config.toml
n_layer = 9
n_kv_head = 1
head_dim = 64
rope_base = 10000.0
rope_fraction = 1.0
init_std_o = 0.0
lr_mult_down = 3.0
lr_head = 0.00567
dataset = "wikipedia_en"
MLP neurons of a small language model. Each row is named by its layer, matrix (down: output weights) and neuron, and shows model dimensions 0-95. Each number is 500 + 25 x the weight over its row's rms, rounded and kept within 0 to 999. Numbers have three digits each. A neuron's up and down rows have the sign that makes its largest values positive.
A block is one neuron, or neurons of one layer that tend to fire together. After each block is what it responds to, as a language model described it from the Wikipedia text at the highest values.

L4.down40:476508476515530516490491517433508533500492471498493538518508468507458514498504541558504492521519490437457499512510470508491467519551491537496448470506479469481523505483506525553512486464532492524498447500510540518564535494505501546492510494522478513528509509457507499501491491509504510518
L4.down370:487490486474462540504483511503471490457553534516505517491472500528507457497516511543465492533528525469492515552507499508490499512514506462487470530494498507508497525474521520544485499503504506500474516543479545508522515527519491491493526486470504513536495545471483483485549534526533476502
L4.down480:485479512508513485483480531496508462511501468492533511530523511515564516496485499490495512500476499531527509552481497434477511490507500545492503458494500477522505543513488516492500528482521495515504496428474507531465475486495492460494499489470518436489505459503503475516508537457502528518
L4.down797:524545451490525466506506533486486495496511481508493503455503482483506514517501513539500492513478508465510540496503546527481540467491544497503512472490450514449474473503517490487475519513489512504496522478475512497504502444481467478516481464485500490473473516468552493476557498522529549558
Description: Percentage "of" and mid-word pieces

L5.down2:499485435465519504469475484504514481524499503453576517513432520527511521508504466489507516515481520521480542482476520493491461496495520535490527530507466520527494466498510495510485505508537545525497544489481518507524517477463530498501511494484502516483507484525507541502492501510491443457
L5.down18:476524515487527537509507533461478463515504493538546458499495475507514514504562559485525502549522478490477485540466508524532507531485476513505475532513476517521518538479513498484513455474513503508498484520514473516487524503471524468516465531486478504498497505508483511529522526470471591471
L5.down40:502470515456480526505542542482432547511522505494569519483465514516498457498529470518525518529469517469490531508499530524514487457453481518484513476490489474493481507518483449490479498495516454494515512491473471486489486530487455466534526491506517515508451498489539489505498495491484529458
L5.down140:521509518528456511485507504455471485495505482503479489485502506579465504508481506489499482489454496510505477498503511447496479471529501481455513504544510465483446527501539453492484524466520502475482511512523494517511502495482527560562503462510505515486487496498499499530498495448512532546
L5.down195:493536505446500465505506490528482487480496519495519536532484516490513533499528496523496493477464503472513511514503510496526485457511509484472496498447524513529486457513454518452522487517503468557511499479438508472477490521500505492483543516525522500526484553477523527525475512483468497487
L5.down278:474435467498520531475496455492469496482488542457535497482509536516489492529488508491463530511462514492563510497478528512529511499490492534540509451480513494497504488484496519480508482517505509524482492510496522493494509513476504533513574481524516526489489467522481568511507506471573511477
L5.down420:456487521475460500508503524503488479489487540503511472503472478504509509486495521517451522519474533441499506483510492471496433492496498529481495513480498462520522470499466498493514526526483502474504513467541485501514516484507534516488523523547513480528581461499487500540504479504499492505
L5.down445:490502472502452465504491535486477476516511470504444474523468523528503538489489506512501480455525506473510519504497507514495526534556505488517503519538479508490485488488526511466486496512472519461499581468534534490518516540524480515473469520524486474488482485510511538526483541521485509514
L5.down481:463513512477502525485486494491468561511478519546539508504501528518465510502522516476495545507500473528474519496500500578563517467457527507481477506508493480533477464534488514522510502495508506520483504517544493498469497516517490469504491490488459485488545465496455528560537484525464545490
L5.down582:499535493460540500480491494560475503513476531490492479483506498502479465488535481499491523498523521484522518446501485471514501507485519480479563476492501518483498452540522491521483515495534524483478499481491483514465505503507549545515488495520482495481504499493500506447524505498503530511
L5.down684:507488551486501484505524481527476522453456542481530532551444520514488543472493504527468523546484498539453488499557484455499478476458496489495461522535493485537445511489492527505486535460471506483480509457483497479482477497524518496483485508515474498492504507462522517516490532521518504464
L5.down773:505501485517494503496526507502497516494548478505514549510538493451536468486486462489515498512518497488505554480473504483507463490497483518479514490446501551437521472528475485473475499490532479545486503498483478503495494466461500495501517482460509518541499499482490473479469528497490520471
L5.down880:471550456476477513483516544490484535492496441481489526497516506501482520486548516505496462503545485524501468494461546482494513471494515511522464522498500523507514495496496472487483516465500454525486487510481540523512486484482497508462540452463553490512458447536489506498516476493515551518
L5.down898:536493490496487429527524504503499502532521530519487509495503494519473488510537501530524528465487471474506495490500502484516534491541499521445494475507489471490469477492487475484489461512542473515484465509513518470521490475491519518520497525517551525475499452513502439515522498452512467482
L5.down938:471486536516526513491477499467464492487546556457568512464466495474512466513485507588504500514538493480547480519547512501475525520521457498494527468528430518508530536507510470466474515496518488517471496492503526493488460474507526491501508499513479480478494537531527529488524511509549491492
L5.down985:505532496503505529489519498496462505495526489475494455475517533425516501526500538504519568502522519469507493516456466475519537487492483498494526513531472554507498500484475513491541508497524505510503484513503534517492514475480513469465525439540499522490452503500459491479510526493480521477
Description: Word-initial fragment "d"

L6.down205:525489498466486520499530532534511503494482501530514464525486458439482525508530470508498508478485508487462507522516512468494515489506513471489546510464504533492468494533506471468532481534492548500500482466492534506539503466494479501525546459488467513481526479538496487498546536458509531514
Description: Word-initial D fragments

L4.down239:522531419460485461515498484474453480522508478509482553534518517473528472488542500497493520489545514473481502505504505523516530519511481475470510534521510496459502505500542522465539520505478445482477511451495497540481510527469519481498508523529443479469491507505513514520520478445500517507
L4.down619:472499495503464504487536506521516470521499486464473498498463526458489518520510514471500472543492496523497514503512517523483524525433534531461500502505556517481513500500460518492498523521498501511511485510516484527529463532446480475520464549516446484511512523519534496489528493452541505516
L4.down659:535525482521528490462541469480535500468507511539525505495522509499478501519487531487534521476515477485516502464520522551542482500484472548482494494512459496542497546515534495466520555479540476516487481465507487457495461510487537510512487550541532527513523511513450471489512527504508502481
L4.down817:465466524519462502514555479478496441494529474519468488457515537472482510529500517509497487512531490483491517521518510474487530476480531523489497478529522514494467517486524500500520488470459521514488505504494501502513479512492513502453515472515432503512508520519526491505456526502469543502
Description: Word-initial fragment tokens

L5.down68:502458472549462492476534489527499508508562464448506516498533519463469493507534482476497462502511460481549493549440528498463487493518510475526496512529467510488419486532486516494487473465473461507457481499526530494508530470493503493483483523464452469485528508490535489461472492464534513502
L5.down75:498541490504511461473448497458475455476489530472514477508490520493517544516471485527472481474494502519517516496484454497494481483531476518513498520566502488462510515486484519503496546468543521463444551548501522551434523490524493520476529535484464469499517497500508512546487565499505509486
L5.down105:519526501486511497490471482484536463508548471509522511463519517485524530501479499501501471479518480504500529516519491523498501500441454463524473473538461482530504486511521513522500496505500487498523490496509471506455479526448510515531501470495573516512528494504516477511516471521484469519
L5.down187:541513511511493497490472515491489469492486511516445493482513532477512523490520484485517494529459495477505477529492541537522480507486518544495503508506519501527539472463560466502498503487504450549487456491486478486482508495444540494487488522494530465544497493487514533491499508544481500528
L5.down309:507512507479518524501522473533515476513510497518528485512447510451504544484517507453556551506481505510499473516524494531464497480537466518482472487474460530460523503535510473523504514548527501466448494495494515479517501457488521533497493523503584477504486540480522446475493467477496483471
L5.down321:556510475499494492494548477477477520457497513491500509526524502536520511496471508485540482505504520498451517541445550522456539516535492498529520520536528524486466492472483512560526475479489490535526478496516495548460443503515467510502496523474558511544519527524514534480550545505488495507
L5.down456:522470475482517528511490495533458478535562514537497491519482524462468540524541507440502507488490493526441434506509531485485494502461521554510508530495489525521483512550462481495517487477480500505485500505496481489520507523561537456463473517542483456508466542495536528446517498491475506464
L5.down560:531495509463509504498512495470466522467513549505495494544467499511515463503515548508504501541458501456539510498500499514465490514485503522496480488472504524489491540498498529522526454552482500526473514478460538502514496485488504504518494499484467561513486455498474504481486503512518507482
L5.down657:545416485489473506499455500500500526490484488495504515527471485470506474453534524536518498510501468564469540483464510506519483522514498483491481480474532536489500441533473506510504500525528517499513527503493527454481441457509486497473492472529477504553495514528455497530500516449481482491
L5.down658:531516502510552473522544516542458532502486449484458468540527495458474519531496515472479474512535485467505517492486477505481510506488502460447506500520527520535482500511489525494492500540504504508496497525466491503511505458529469469561514512490605495507485503502489570487539532493522514480
L5.down687:469517473501446540507477565446488495511516489517510528520526535513501482464502529476523455475477515481523472531508491492486456496499479519475486570473456518499509533531482480536544516551525545547500509544464464530490502493489509526483482485508474500466484534469521477488501521489501522513
L5.down732:497519470543545469483515490536506454521488509493498480518490504495477509532534459516527478516452483537509539514518504502497480482513512535451532465460516502507477513473499503520480489512516553496485486458498478521520508502506487527489520522505557538527549495536476487475507547463477525522
L5.down769:498513538536470543473533502495491560482502498535536428515472512467531473499472532476500533491535545516502466494486492477497508490498446473456464537520489504528427470523473495500488515538510479489464476513510481513450468509522476490499483505491429515516487506483464507479480489518514480504
L5.down805:479503520530516499482500461530511528493473499498481478492523508473520530529460456518513513496539482516483528503530519484479511498462485519531556476490483456501492532501499479501502499470492478493438493460488484470502487504507470544511524561459491459474500502530499535509514461517510486470
L5.down890:498505499504470527497485494530472451497470527482544462503481545516479508480502508514489516551493498450475565489499561543510477550507495485516490537519497510522505466510516488499516504556524507499471500481470507483476503535501466555487504525500530540515484516553534550445537502518483478509
L5.down937:507498559541478524491498459493483486515518538521493485530507467548469510441499492510502566525474492471491505483525541508499492459479501449555499524490520544488508500486501457500504479501523509509486518457544531461461496500493498516517525492504521513497468520502500522540497510481483466534
Description: Formulaic template text

L6.down891:502510528540495505490488506538512523499486526493495506480501507523502499487491515502491504511554494494494522489513445507534471502510481464522439521492485493484521479477497519501542539485473515530437487489492526507510459537547532482532526525510472521486512533516484504460524495490544481526
Description: Wikipedia boilerplate continuations